Weights of a small transformer language model.
Size: MLP 640 GeGLU, vocabulary 8192.
Architecture: RMSNorm before each block, rotary positions, biases on query, key and value, tied embeddings.
Training: a variant of Muon for these matrices, 570M tokens, 4348 steps.
MLP neurons of a small language model. Each row is named by its layer, matrix (gate and up: input weights; down: output weights) and neuron, and shows model dimensions 48-143. Each number is 128 + 32 x the weight over its row's rms, rounded and kept within 0 to 255. A neuron's up and down rows have the sign that makes its largest values positive.
After each neuron's rows, "fires after" lists the tokens most often just before its 100 highest values on Wikipedia text that the model never trained on; "fires before" lists the tokens most often just after its 100 highest values on Wikipedia text that the model never trained on.

L16.gate495 [152 117 114 127 214  24 144 102  86 133 129 106 173  78 158 139 128  96 188 107 131 156 128 102 156 127 149 105 102  80  76 145 148  81 131 116 127 128  90 138 131 175 128 113 112 144 103 134 132 142 153 102  48 113  95 125 165  94  98 158 180  93 202 135 144 142 152 148  81  94 160 108  92 106  63 164 105 156 130 118 146 106 173 152 147 181 118 128 142  91 142 136 151 134 137 143]
L16.up495 [ 96 126 154 157 167 153 131 104 148  94 146 128 166 190 135 199 137  90 145 105 116 133 112 114  95 150 102  93 130 115 149 207  93 103 107 107 170 145  96 168 137 130 115 141  54 131 152 161  40 150 108 116 103 133 118  80 174 100 157  91 156 145 144 116 121 188 127  95 152 126 101 158 164 140 104 174 141 126 111 137 108  88 104 193 133 169  67 129 110 104 112 114 173 178 128 114]
L16.down495 [ 83  54 115  92 147 120 134 162 135 174 110 103 131 100 104  93 123  60 153 114 103 173 117 115 110 105  87 126 187 163  54 133  91 149 128 173 153 154  96 114 152 120 128  84 139  88 141 124 118 124 150 119 153 244  61  98 156  70 121 128 137 146 141 125 123 134 133 101 147 158 164 145 112 139 106 146 162 126 106 108 133 155 137 112 236 136 117 123 108 100 141 116 136 119 208  88]
fires after: "1", "2"
fires before: "9", "7", "8", "6", "2", "0"

L2.gate42 [113 137  71 134 141 101 142 187 165 163 188 139  97  76 116 116 173 104  97 130 149  99 125 141 168  67 151 127 151 168 118 182 120 107 164 131 168  83  97 104  89 155 128 154 108 100 150  77 125 109  73 124 130 120  82 119 152 139 134 150 171 113 139 135 130  76 135 122 127 159 180 117 149  89 124 129 114 156 116 119 119 141 211  97 179 111 110 146 141 137 131 132  87 107 169  92]
L2.up42 [107 136  79 137  36  93 108 173 106 179 152 163 107  77 133 162 119 120  89 132 146  82 150 125  90 140 106 147 132 184  72 138 115 100 124 151  80  92 176 127  85 224 137 117  88 128 159  67  86  68 115 132 148 102 154 117 120 114  61 143 155 128 122 135 138 127 133 170 124 194 111 141 128 129 113 125 147 175 135 141 107  58 145 206 154 113  95 125 109 147 150 110  85 144 168  90]
L2.down42 [136 119 127  78 113 198 143  91 171 107  90 170 101 104  83 132 198 126 141 156 170 121 161 137  83 104 157 143 196  93 166 125 122 168 135 113 153 160  65 103 159 103  86 121 165 127 109 157 147 157 157 125 180 142 168 119  77 185 160 114 162 110 159  81 173 203 149 115 174  89 169 159  74 101 187  71  96 149 109  87  62 126 184 102  97 159  99 138 124 125 126  90 177 126 144  87]
fires after: " ", "0", "9", "°"
fires before: "0", "2", "1", "8", "3", "5"

L14.gate272 [120 130 109 140 141  83 147 101  97 134 108  85 141 111 152 182  92 103 151 125 129 181 169 151 107 159 118 127 166 111 143 138 109 117 179  82 106 111 100 128 147  91 182  76 156 135 119  82  96 141 100 125  87 144  71 150 156 129  59 112  84 103 117 152 130 192 120  91 142 152 106 159  92 102 131 105 112 110 188  98 132 137 122 132 153 181 106 142 116 160 163 144 166 125 153 171]
L14.up272 [143  77 103 118 155 101 101 114 179 190 148  99 150 136  92 122 122 117 158 121 139 160 112 102 137 116 172 143 121 136 115 148 127  33 110 122 147 135 118 145 174 159 161 106 148 134 170 124 105  84 169  77 116 170 133 134 238 114 123 131 136 153 132 116 116 136 165 119 144 124 111 161 104 125 167 181  93 121 152 113 137 170 153 130 144 169  75 177 127 130 119 169 155 112 117 134]
L14.down272 [194 114 115 185 115 195 119 107 126 134 109  65 164 124 137 142  94  25 148 144 139 133 153 131 132 123 141  75 149 129 113 163 108  72 140 122 136  29 131 153 162 114 117  94  96 111 112 122 105 110 154 134 120 187 126 155 145 167 122 150 134 178 111 132 117 166 165 136 114 167 135 131 129 118 138 145 107 126  46 131  81 159 131 133 129 102 121  98 134 141 128 106 119 177 171 125]
fires after: " =", ".", ")."
fires before: "\n"

L21.gate54 [140 122  73 206 142 135 127 243 132 159 136  83 124 111 172 111 153 148  72 126 106 115 188 135 126 120  88 108 120 134 121 105 115  97 134 209 124 118  95 177  47 147 128  81 131 115 145 100 161  81 131 137 157  79 133  91  93  71  98 142  94 126 111  99 167 150 173  80  75 122  90 106  90 133 157 131 125 129 114 139 223 118 122 106 171 119  70 173 103 130 160 125  83 146 115 126]
L21.up54 [112 106 144  68  57  70 109 149 121 172 112 111 132 102 110 117  70 143 129 123  73 108 150 117 119  42 108 118 178 137 157 140  86 119 134 174 122 100 104 132 104 146 125 160 147 133 109 111 131 158 161 152 101 122  94 143 110 128 114 182 179  99  89  98 133 133 127 177  91 164 133 189 176 115 125 172 136 167 151  96  99  99 129 135 148 178 102 161 116  66 158 143 110 166 147 130]
L21.down54 [103 108 127  61  63  94 165 157 130 157 103 155 113  86 130 118  96 114 105 110 117 157 130 172 113 116 115 193 203 131 107  97 153 176  73 163 131 157 135 111 205 125 115 151  97 109  94 138 134 123 109 177 128 171  96 112 190  73 104 111 134 154 103 129 102 116 121 131 110 136 128 171 114 112  90  93 165  44 141 188 138 113 205 134 157 136 146 104 119 175 101 148 100 166 106 124]
fires after: "9", "2", ",", "8", "3", "6"
fires before: "4", "3", "8", "0", "1", "9"

L14.gate360 [132 106 111  79 115 208  71 107 125 145  59 124 122 132 168 171 134  87 159 130 163 197  95  99 147 100 162 159 116 178 155 185 130 142 138 120  95 153 130 125 173 182 179  85 170  58 149  76  52  97 136 155  97 125 128 130 121 136  84 137  73 165 127 125 148 137 131  98 129 173 141 112 157 158 162 143 140 156 145 114 147 134 128  92 124 103 169 163 112 103 139 150 135 167 128 146]
L14.up360 [169 119  64 153  81  90 130 109  92 132  80  89 144 164 179 116  85 131 112 190  90 121 222 104 139 120  56 127 115 150 148 179 118  37 135 104  92 100  82 139  71 153 127 110  88  88  94 117 110 128 182 102 107 114 195 125 184 127 125 100 152 113  72 141 146  72  94 154 128 142  72 128  92 117 150 156 134 112 143 183 143 177 140  95 116 160 152 136 102 105 159 160 121 149 166 115]
L14.down360 [195 117  93 128 119 150 128 115 128 139  26 100 169 165 151 108 125  43 116  58 166  82  75 118 115  61  95 153 102 156  62 130 110 147 153  66  93  70  56 100 130 143 136 114  97  76 197  85 123 127 121  82 142 154  49 163 123 129 131 118 135 136 117 120 115 156 120  84 148 172 175 125 127 100 171 102 175 203 172 155 124 110 118 139  95 123 147 187 118 120 153 126  85 138  29 159]
fires after: " =", "."
fires before: "\n", "-"

L16.gate541 [144  91 121 114 152  78 184 177  46  98 183 105 140 134 130 140 139 190  85 151  94  75 118  87 114 134 140 143 121 144 125 139  93 134 157 137  84 150  62 165  93 126  87 109 199 159 175 135 153  88 125 157 108 157 143 139 159 118  91 138 140 134 105 106 143 115 118 108 192 120 166 120 109 129 133  99 141 100 132 108 102 150 115 144 138 139 129 117 173 108 151  77  91 111 145 129]
L16.up541 [184 157  91 130 107 122 126 131 154 107 117 154 132 145 102 159 144 120  72 140 103  31 153 112 106 165 136 143 122 156 122 119 110 154 132 116  86 162 181 183 141 147 112 127 163 123 106 129 127  96  76 178 163 108 174 136 136 141 160  72 127 100 142 101 126 138 122 110 130 171  92 128 115 183 162 129 191 128 115 143 124 102 110 137 105 163 153 170 143 194  94 133 154 167 150  88]
L16.down541 [ 97 118 146 199  78  82 151 143 112 181 113 124 108 152  93  66 140 120 104 199 103 151 134  91 132 103 161 125 102 222 177 146  87 104 111 144  90 170 183  99 157 148 136  95 182 156 103 133 116  87 117 195 167 200 101 108 127 149 106 101 120  95 168  63 144 168 162 133  65 116 137 122 127 174 224 119 154 170 142 144 172 134 180 113 138 107 130 139 106 130  74 130 142 140 159 128]
fires after: " "
fires before: "0", "4", "6", "2", "1", "3"

L17.gate485 [ 96 115 153 113 133 130 113 130 156 126 148 149 111 114 127  85  98 136  97 160 124 111  92 111 178 169 139 112 169 127 134 113 122 128  67 138  72  85 121 111 109 167 100 124 127 114 130 104 188 163 158 131 100 130 135 154  52 143 207 114 133 121 144 158  66 155 182 170 178 203 145 134 115 124 133 150 139 157 143 146 100 209 154  99 124 128 147 167 108 139  74 153 167  68 152  83]
L17.up485 [141  92 136 144 111 137 101 111 166 150 155 110 133 123 178  98  99 112 128 167  62 113 115 178 140 174 109 124 127 142 149 125 158 111 118 158 115  62 124 138  71 174 133  73 153  86 103 143 145 114 121 106 100  84 120 136 133 132 159 120 140 176 128 120  81 177 124 143 124 176 166 173  88 138 131 104 138 113 169 176 158 154 123  96 162  60 130 103 142 138  80 143 134 136 182 115]
L17.down485 [162 125 113 124 151 104 160 132 100 208 177 128  59 120 174 147 159  77 142 150 129  95  77 101 135  86 157 124 104 176  78  83 120 124 127 158 103 136 149 133 146 121  51 148 106 131 121 135 172 133  74 148 133 107 139 149 100 154 170 139 120 127 126 164 107 114 107 133 169 113 147 147 125 125 122 169 115 125 130  76 147 152  96 116 127  95 149 122 138 134  75 127 130  85 118 154]
fires after: " ", "–", "1", "9", "5"
fires before: "2", "3", "0", "9", "5"

L11.gate537 [157  98 196 164  87  95 116 107 116 159 117 153 156  99  87 153 182 130 139 140 144 118 109 142 175 128  99 146 119  66  52 174 127 127 112  82 139 193 170 139 147 173 111 128 151  83 174 120 172 106 149 111 139 105  90 139  90  75 100 138  93 135 193 168 111 113 133 136 148 127 119 129 111 165 121 141  71 110 142 210 119 146  90 113 170 164  84 148 139 162 112 102 147 109 116  96]
L11.up537 [130 176 119 199 118 115 124  97 150  76 107 127 176 133 154 122 187 104  80 100 117 158 134 107  80 173 112 126 103 109 119 201 154 123 101  98 135 154 127 145  97 137 125  83 164 147 136  96 167 102 113 157 119  10 114  97  71 120 169  98 132 108 132 138  99 119 115 146  52 131  50 145 143 127 106 110 110 100 149 131 127 123 104 151 135 196 108  75  95 121 157  96 161 127 125  80]
L11.down537 [157  87 180 122 128  99 143 100  97 105 133  74 130 104  42 132 134  83 125 125  76 118 126 112 154 119 122 160 180  46 146 145 139  79  58 126 117 194  91 138 138 172 159 112  63 106 134  98 110  96 128 137 162  86 107  91 107 114  99 184 114 135 138 170 124  87 141  82 148  86 152 117 155  88 122  77  64 130  93 140  85 104  63 111 133 139  75 154 146 111 183  76 104 103 181 180]
fires after: "9", "1", "7", "8", "0", "–"
fires before: "2", "0", "1", "3", "9", "6"

L14.gate618 [128 129 184 157 134 130 154 129  92 120 127  99 136 170 139 132 145 133  96 164 153 117 138 122  40 111  98  88 143 214  65 145 146  54 154 142 126  90 155 100  52 138 132  40 124 135  93 135 123 115 158 134  96 112 112 160 211  92  76 108  86 183 111 168 138 138 110 121 103 142 173  87  93 174 132 138  84 132 149 112 116 151 152 107 143  91 147 113 140 160 126 166 137 184 138  94]
L14.up618 [168 164 101  75 127 128  77 112  84 171  96 107 110 183 116 185 114 129  43 137 114 153 118 138  76  86 118 127 117 166  92 141 153 192 165 154 131 126 152 137 154 157 157  86 104 159 109 130 129  95 198  52  70 133 142  89 209 134 118 115 123 139 131 219 163 135 103 154  60 133 150 127 152 117 108 119 118 108 134  93 131 170 205 158 154 134 111 148 143 173 169 205 126 152 175 126]
L14.down618 [102 111 104 182 122 120 115 148 117 126  66  76 204 112 120 130 109  24 114 103 206  86 157 160 149 123 129  96 126 147  94  77  91 107 133 159 126  96 110 133 194 119 123  72  76 111 138  87 130  91 129  78 152 154 120 129 137  96 108 148 162 202 129 139 161 126 133  57 138 128 124 112 133 133 195 143 115 191 206 103  87 124 109 130 103 183  89  94 132  81 166  86 144 148 145 153]
fires after: " =", "."
fires before: "\n"

L17.gate283 [137 135 126 110 155 181  72  86 145 154 120 100 134 127  82 175  79  85 132 111 183 128  62 111  81 162  73  86  93  91 120 200 130 108 141 119 117 129 145 216 163 147  88 226 138 139 144 141 139 164 101 115 121  57 136 167 146 150 109 159 140 152 145 147 157 132  91 207 109 114 191  88 132 127 142 119 145 108 107 131 162 155 102 123 179 131 147 122 173 208 100 122 161 165 152 113]
L17.up283 [141 123 181  64 112 140 106 155 125 178 107 179 152 121 117  96 121 156 108 127 117  96 138  72 107 123 104 135 204  72 140 129 143 133 133 136  35 136 120 131 145 134 160 135 148  97 113  96 107 123 142 145  71 112 143 137 114 133 170 154  68 108 107  82  97  80 126 100 177 114 125  73  94 185 157 120 157 140  83 129 118 100 176  70 132 105 105 194 203 118 164 108  86  90  81 115]
L17.down283 [123 137 120  92 104 146  93  93 166 130 102  93 159 125 170 205 106 102 157 125  82 116 142 208 119 172 123 167  85 174  96 101 181  82 175 161 111 167 122 136 153 148 112 101 111 140 137  71 147 195  66 150 148 131 102 146  95 156  86 140 132 107 159 128 110 129  94 194 105 153 136 138 133 113 114  89 191 133 115 131 155 141 108 136 164  94 111 137 114 193  96 147  72 151 155 120]
fires after: " |", ".", "pe"
fires before: "|", "\n"

L22.gate586 [116 103  84 147 100 173  97 135 213 113 128 115 123 120 160 122 160 131 107 123 124  85 108 172 113 109 132 107 107  85  83 138 109 121 126  56  80 156 141 144 119 151  94 192 146 118  64 125 139 126 123 133 101 170 108 156 109 108 186 106 136  70 130 122  93 151 122  93 175 178 107 145 147 124 110 117 127 134 160 124  98 164 106 111 173 132  62 144 158  94 126 117 108 124 189 100]
L22.up586 [183 100  61  94  98  65 114 126 139 110 169  95 136  90  96 147 136  63  95 110 130 112 119 161  96 132 115 108 109  90 170 113 156 109 114  91 118 176 158 120  79 103  80 132 160  63  88 126 159 110 100 131  62 167 147 127 126  88 141  78 152  97 129 199  85 155 101 118 135 140 163 123 163 164 143 154  81 204 129  96 150 211 150 131 147 155  79  87 132  69 109 151 160 157  93 120]
L22.down586 [110 135 126  81  93 139 146 106 112 145 115 188 120 130 124  66 149 120 117 128 103 151 159 142 115 115 194 127 122  99 139 162 240 119  58 136 116 134 147 139 203 103 152 147 153  79 176 140 158 118 121 148 137 252 114 137 120 115 113 155 134 145  86 150 101 141 151 105 114 118 162 163 140 156 208  95 160 171 130  90 104 140  92  81 142 113 106 174  64 131 149  80 114 100  82 113]
fires after: "2", " |", "1", "3"
fires before: "0", "1", "2", "3"

L14.gate42 [111 130 102 153 137  71 129  91 115 146 120  65 157 146 129 166 145 112 137 153 181 120 145 147 112 136 118  71  95 151 126 112 146 106  71 116 117 212 111 199 111 122 164 117 158 144  94 110 149 120 126  91  88 135 116 150 159 136  50 112 129  92 165 107 127 136 108 158 139 104 122 121 117 143  53 127 127 136 125 152 122 128 139 159 117 144  95 128 137 100 142  97 135 176 137 171]
L14.up42 [135 151  81 154  97 180 146 171 148  97  89 134 144 161 159 175 155 136  94 159 161  98 130  52 120 145 129 117  74 140  77 149 121 169 127  75 129 204 117 166 101 100 159 115 140 187  70 139  89 137 158 129  69 136 124 134 136 166  93 120 104 138 135  93 137 155 115 174  92 112 144 102  91 167  90 109  84 176 130 137 150 149 121 170 100 143 152 120  77 159  83 138 169 138 151 104]
L14.down42 [119  65  85 159 100  81 105  71 130 126 133  57 166 124 100 148 194  39 174 107  92 162  82 169 105 120 135 114 195 139 139 108  95  51 108 152 155 146 135 133 120 147 190 127 133  72 148 141 133 113 137 139 121 128 115 112 161 117 167 113 161  95 205 130 136 144 173  76 124 121 117 128  61 136 117  80 114 161 116 136 102 132 173 160 213 149 130 149 119 101 110  84 169 159 185 156]
fires after: "9", "1", "0", "8"
fires before: "7", "4", "0", "8", "2", "9"

L3.gate6 [133 113  76 137 132 130 136 149 109 166 148  99 147 133 186 104  94 111 152 155 130 113 140 206 103 120 172 114 178 138 136 114 148 134 146 161 150 135 106 107 141 118 183 119  89 133 117  87 185 139 107 130 128  48 123 118 150 129  99 134  67 130  78  80 101 152 129 108 108 194 124 171 190 124 111 129 113 143  61 180  96 141 143 204 175 156  70  92  79 106 101 169 148  71 141  69]
L3.up6 [149 156 131  77 112 120 133 138 117 125 132 140 146 128 146 112  89 117 153 137 112 130  88 176 129 130  83 162  68 117 109 121 119 160 160 113 128 185 117  94 131 125 132 118 123 146  97 166 162 146 146 101 112 112 123 113 133 147 149 128  75 102  64 107 179 108 113 128  83 143 122 178 116 138 135 109 118 107 123 148 187 100 148 153 184  92 100  95 106  93 139 161 159 136 157  57]
L3.down6 [168  74 183 113  84  95 144 192 117 133  96  97 128 130  72 152 108  44 158 169 136 153 112 147 111  41  87 116 164 145 161 120 117 141  98  94 128 154 140 126 174 196 159 188 176 164 112  58  88 129 201 142 116 151 186 125 182  92  94 141 125 116 120 131 124 136 107 100 207 112 126 206 148  88 179 107 136  99  87 135 111 120 148 123 104 151  98  99 176 200 118 160 120 133 136 100]
fires after: "3", "2", "7", "4", "6", "8"
fires before: " |", " place", " century"

L21.gate285 [112 118 131 144 129  93 103 216 148 134  99  85 122 119 102 147 147 110 153 150  86 160  85 166 165 153 119  99 109 128  82 129  91 148 142 148 118 141 151 131  97 182 111 214 189 111  79 122 113 108 124 182 120 183  83 119 112  96  97 150 119  88  96 114 104 123 173 118 114 199 105 139  92 156 106 108 164 105 141 142 111 165 190 109 136 106 142  98  84 140 105 120 119  65 177  99]
L21.up285 [124  68 175 139 104  98  88 129 178 209 113 164 136 105 153 120 109  62  99 147 101  93 121 186 155 160 146 119 148 154 147 150 184 122  77  83 122 178 144 162  63 160  76 173 119 114 154 102  85  66  94 169 107  83 178 111 141 131 104  68 132 128  75  95  73 156 146 132 117 146 116  99 131 114  77 144 135 112 163  95 116 125  91  80 164 131 151 116 144  95 125 138 204 134 152 127]
L21.down285 [116 120 191  99 113 117 181 125 136 142 145 118 117 143 180  89 140 129 113 126 135 118 179  74 183 154 121 132 114 140  99 160 101 233 140 149 104  93 118 161 122 160 105 118 144  88  90 203  69 111  78 130 122 178 124  94  84 100 143 157 143 104 134  97 126 141 142 128  96  25 160  82 100  93 155 172 161 184 124  70  78 123 120  89 128  84 106 162 143 162  87 142 154  81 143 123]
fires after: " |", " ", "4", "3", ":"
fires before: "1", "2", "3", "9"

L7.gate125 [175 152 159 125 203 139  61 118  78 159 114 148 100 112 107 106 157 146 126 136 124 135 179 153 122 122  86 102 150 151 108 137 135 124 129 158 114 228 149 133 101 127 172  97 111 139 168 131 113 150 139 116 179 111  68  86 171  93 112  98 115 128 120 112 139 182  93 139 139 138 128 138 133 120 111 143 148  99  42 145  94  61 121 137 132 170 124 114 147  55 109 153 163 110 205 184]
L7.up125 [179 183  59 101 158  91  93 124 134 163 125 100 106 119 129 136  95 120 163 124 181 140 121 174 116 130 133 172 134 173 100 130 114 132 135 104 142 121 135 111 170 129 104 143  86 134  98 147 126 182 166 132 159 104 113 135 166 163 119 119 128 101 154 113 132 174  98 132 110 108  98 108 144 125 127 112 104  75  95 104 148  76 126 121  77 137 145  99 128  41 152  93 134  82 159 158]
L7.down125 [140 171 145 108 155 106 137 157  81 120 101  84  98 150  87 162 160  75  90  33 166  63 156 148 131 146 127 148 151 105 155 165 116 168 145 147 154 140 162 138 147 161 117 111 155  93 173 166 132 183 128 151 121 159 114 135 100  81  43 135 130 130 127  72 176  72 146 117  99  87 127 130 152 141 130 160 120 166 190 124 110 154  47 100  73 189  70 174 114 155 162 108 156 124 122  67]
fires after: "6", "0", "8", "7", "9"
fires before: " ", "\n", " +"

L13.gate134 [115 115 120 108 145 145  97  59 107 168 104 116 133  79 183 183  69 139 111  68  99 193 111 104  84 170  64  93  94  97  68 152  87  80 112  63  49 119 100 111  99 150 211  44  97 120 101  91 147 142 163 161 104 115 157 139 158 158  99 141 164 145  97 147  99 147  90 121 102 175  73 179 110 141 144 136 102 148 127  44 115  79 133 137 114 157  95 136 105  58 114 133 157 176 143 189]
L13.up134 [121  86 106 129  85 113  96 160 125 150  88 116  98 116 111 136 142 117 147 122 110 189 144 110 132 156  75  88 104 152  64 159 149 129 104  85  91 190 101 136 145 164 171 116 148  69 133 141 124 108 105 139  99 152 131  97 158 178 112 115 138 145 127 190 130  60 155 116 113 149  59 109 122 138 138 110  98 130 121  95 131 127 152 157 155 127 119 104 109  88 114 189 161 160 118 163]
L13.down134 [140 123  86 147  80 134  83 128 125 150  81  81 164 101 118 136 172  39 143 110 141 149 105  97  90 133 104 128 160 165  83 191 152 131 132 100 102 150  87 121 103 103 162  68 108 137 132  78 114 143 114  88 137 150 121 107 243 137 124 121  79 163 123 135 178 124  74 145 117 180 142 124  85 138 178  96  99 163 181 101 101  99 146 117 138 173  77 108 121  72 143 147 161 126 135 163]
fires after: " =", "."
fires before: "\n"

L14.gate220 [ 57 139 153  58 171 127  62 101 109 115  94 137 123 157 126 149 104 103 152 157 123 214 164  99 142 137 146 148 141 136  90 159 113 154 134  94 101 129 102  93 176 167 158  92 129 125  54  84 142  69 163 121 113  94  99  97 108 141 134 129  94 131 106 214 110 135 111 116 129 152 174 151 151 155 114 136 100 185 145 128  94  74  99 187  96 188 154 122 149  72 125 175 106 111 159 129]
L14.up220 [128 119  99 100 115 161 124  65 152  92  89 115 134 158  69 165 114 113 133 118 136 145 129 168 119 102 106 159 177 189 120 161 154 151 160 116 134 139  94 109 182 145 149 110  96 113  84  85 127 158 155 131  53  91 137  86 114 155 108 118 122 152 102 180 136 123 122  72 147 192 131 109 124 115 152  96 105 145 113 171 136  62 170 165 123 134 208 115 182  93 142 137 158 150 140 121]
L14.down220 [156 137 123 106  96 160 183 150 117  97  95  66 154  80 129 108 114   0  98  73 134 114 132 111 125 116  90  71  82 139 130 101  77 164 124 118 162 100  65  93  80 128 101  84  68 129 149  90 122 131 151 149 174 134 187  78 166 112 142  87  99 164 119 162 201 129 144 123 111 217 114 112 177 123 107 184  95 183 143 140 151 151 160  79 119 119 121 134 118 136 107 122 121  94 129 125]
fires after: " =", "."
fires before: "\n"

L15.gate551 [122  88 170 134 155 162 117 129 143 138  73 112 131 103  76  77 136 135 115 159 165 157  76 178 165 160 140 174 145 128 125 164 141 119 122 178 128 181 192 120  95 171 187 140 144 103 115 153 207 159 125 135  77 127 179  94 126 121 143 150 167  94 197 157  87 157 141 109 113 189 168 134 166  56 137 124 155 131 197 126 159 193 105 112 163 129 164 117 167 135 106 144 173  60 117 118]
L15.up551 [128 123 172 100  85 111 104 152 132 145 115 139 134  87 144 119 144 154  79 148 173 126  96 180 129 106 141 140 143  83 150 155 107 180 100 141 156 134 175 115  79 133 121 124  85 100 181 142 160 102 126 109 120 126 113 102  74  78 153 159 135 119 113 141  90 122 127 111  87 162 169  81 139  91 168 120 128 143 136  93 180 147  82 144 129 103 122 143 146 173 129 132 165  75 105 108]
L15.down551 [149 131 153 114 143  75 124 126 145 140 123 137 107 127 147  69 131 136 100 170 185 160  89  59 127 202 145  55  75 137 174 164 117 123 102 111 105 152 102  97  92 134  88 123 139 136 182  97 140 131 127 136 150 104  82 114 156  82 102 170 192 103 138 161 107 141  51  99 160 148 176 110 168  89 165 126 170 138 144 130 104 177 135 117 106  71  78 206 101 119 183 135 126 130 117  87]
fires after: " ", "0", "2", "9", "–", "|"
fires before: "0", "1", "2", "5"

L12.gate66 [140  99 148 124  90 194 131 100 131 146  77  85 121 122 118 146  90 132  88 147 148 130 158 137 122 151 108  56 102 129 109 157 187  73 139 124  64  95 163 119 132 157 167  70 139  88 146  85 104 158 150 151 102 139 101 126 197 154  44 129 111 169  90 194 169 130  80  87 119 163  80 216 147 140 186 147  94 109 162 103 138 106 104 152 103 142  89  90 131  80 136 126 157 107 150 127]
L12.up66 [138 136 143 151 108 139  55  91 106  91 112  80 107 158 114 176  77 100 109 136  93 151 137 130 122 142 122  91  87 131 129 205 114 127 151  80  54 137 113  93 158 150 160  99 141  98  91 133 136 149 139 137 112 145 161 121 166 127  96  98 112 168 127 166 138 133  68 106  53 150 134 183 124 113 142 128 127 151 150  86 171 113 138  99 163 167  89  89 115 165 130 141 159 116 114 146]
L12.down66 [151 156 111 129  68 117  93 119 114 107  35  35 140 139 146 177 151  64 109 168 182 126 139 136 107 136 111  97 149  95  84 137 120 111  98  77  93  73 117 127 119 180 146  87 106  90  89 118  89 142 169 148 110  95 106 156 163 151 128 172 105 140  93 124 161 155 149 112 127 225 123 183 126 115 152 100  91 119 135 112 108 110 127 161 105 113 112 188 145 102 112 127 111 103 151 166]
fires after: " =", "."
fires before: "\n"

L15.gate581 [100  84 100 102 126 160  58 209 129 122  95 107 181 135 113 150 142 102 109 136 132  74 116 166 109 104  68 122 109 133 113 172 127 181 123 148  86  88 163  81 127 124 160 127 118 129 113 151 179 156 100 128 129   0 125 117 108 171 151 101 112 134 123  80 183 134 107  56  83 126 135 106 109  91  84 100 102 114 124 176 115  79 125  93 132 118 150 124  93 143 104 129 126 153 152 173]
L15.up581 [120 133 137 137  97 154  65 159 144 119  82 111 135 180 151 149 155 124 113 190 154  87 114  86 110 126  38 108 153 105  83 183  98 190 142 148  73 119 118 117  99 132  96 188 125 161 122 134 136 168 174  77  99  61 131 167 147 180 104  49  77 163 159 130 134  93  98  76 138 140 141 130 120 155 158 101 110 134  81 153 151 105 110 117 123 136 114  95 129 199 144 101 135 124 155 181]
L15.down581 [164  82 147 161 103 121 131 119 132 102  87  48 194 171 103 128 150 132 151 105 128 156 143 137 150 118  87  98 197 137 134 158  96 139 127 156 142 103  78 190 117 129 136 158 102 103 159 119 167 103 164 159 135  79 128 104 175 134 115 127 164 157 150 169  97 105 188  78 142 172 110 177  91 170 154 127 112 139 112 127 168  97 100 152  95 126 173 171 168 147 141 106  92  44 143 141]
fires after: "9", "8", "5", "0", ":", "1"
fires before: "6", "0", "7", "2", "8"

L13.gate93 [131  93 102 149 155 133  74 100 109 151 189 113 184 104  84 181  64  68 112 137 130 152 146 194 139  97  98 106 132 109 113 152  97  92 114 157 129 200  72 128 144 117 154 117 103 135  94 100 113 156 108 153 135 112 126 141 184 180  86 162  76 148  94 187 138 104  95  83 135 145 150 140  70 133 146 114  95 112 176  60 153 137 147 147 201 125 174 124 148 136 102 105 129 139 149 139]
L13.up93 [158 127  89  75  76 132 113 115 109 101  95  82  88 133 140 130 130 124 184 154  81 119 140  81  66 166 104 109 103 145  96 153 132 146 160  75 108 125  82 139 115 106 124 111 130 145 127 103 137 138 113 170  43 126 164 135 157 158 104 110 116 142 150 135 145 140 106 151 162 122  76 100 157  93 157 159  93 137 116 135 183  91 198 163 120 120  91 115 119  87 118 182 110 127 118 166]
L13.down93 [146 176  74 131  76  83 113 139 115 138  87  58  51  47 153 141 155 130 130 121 118  93 109 135  90 147 101 122  78 143  81 114  99 148 173 116  79 104 112  99 151 159 129  80 110  96 169 137 145 162  78 160  93  92  98 118 158 108 110  79 151 155 111 150 138  99  81 149 127 223 102 110 116  98  94 164 141 124  95 119  99 129 124 132  89 151  80 154  96 151 138 126 136 124 158 152]
fires after: " =", "."
fires before: "\n"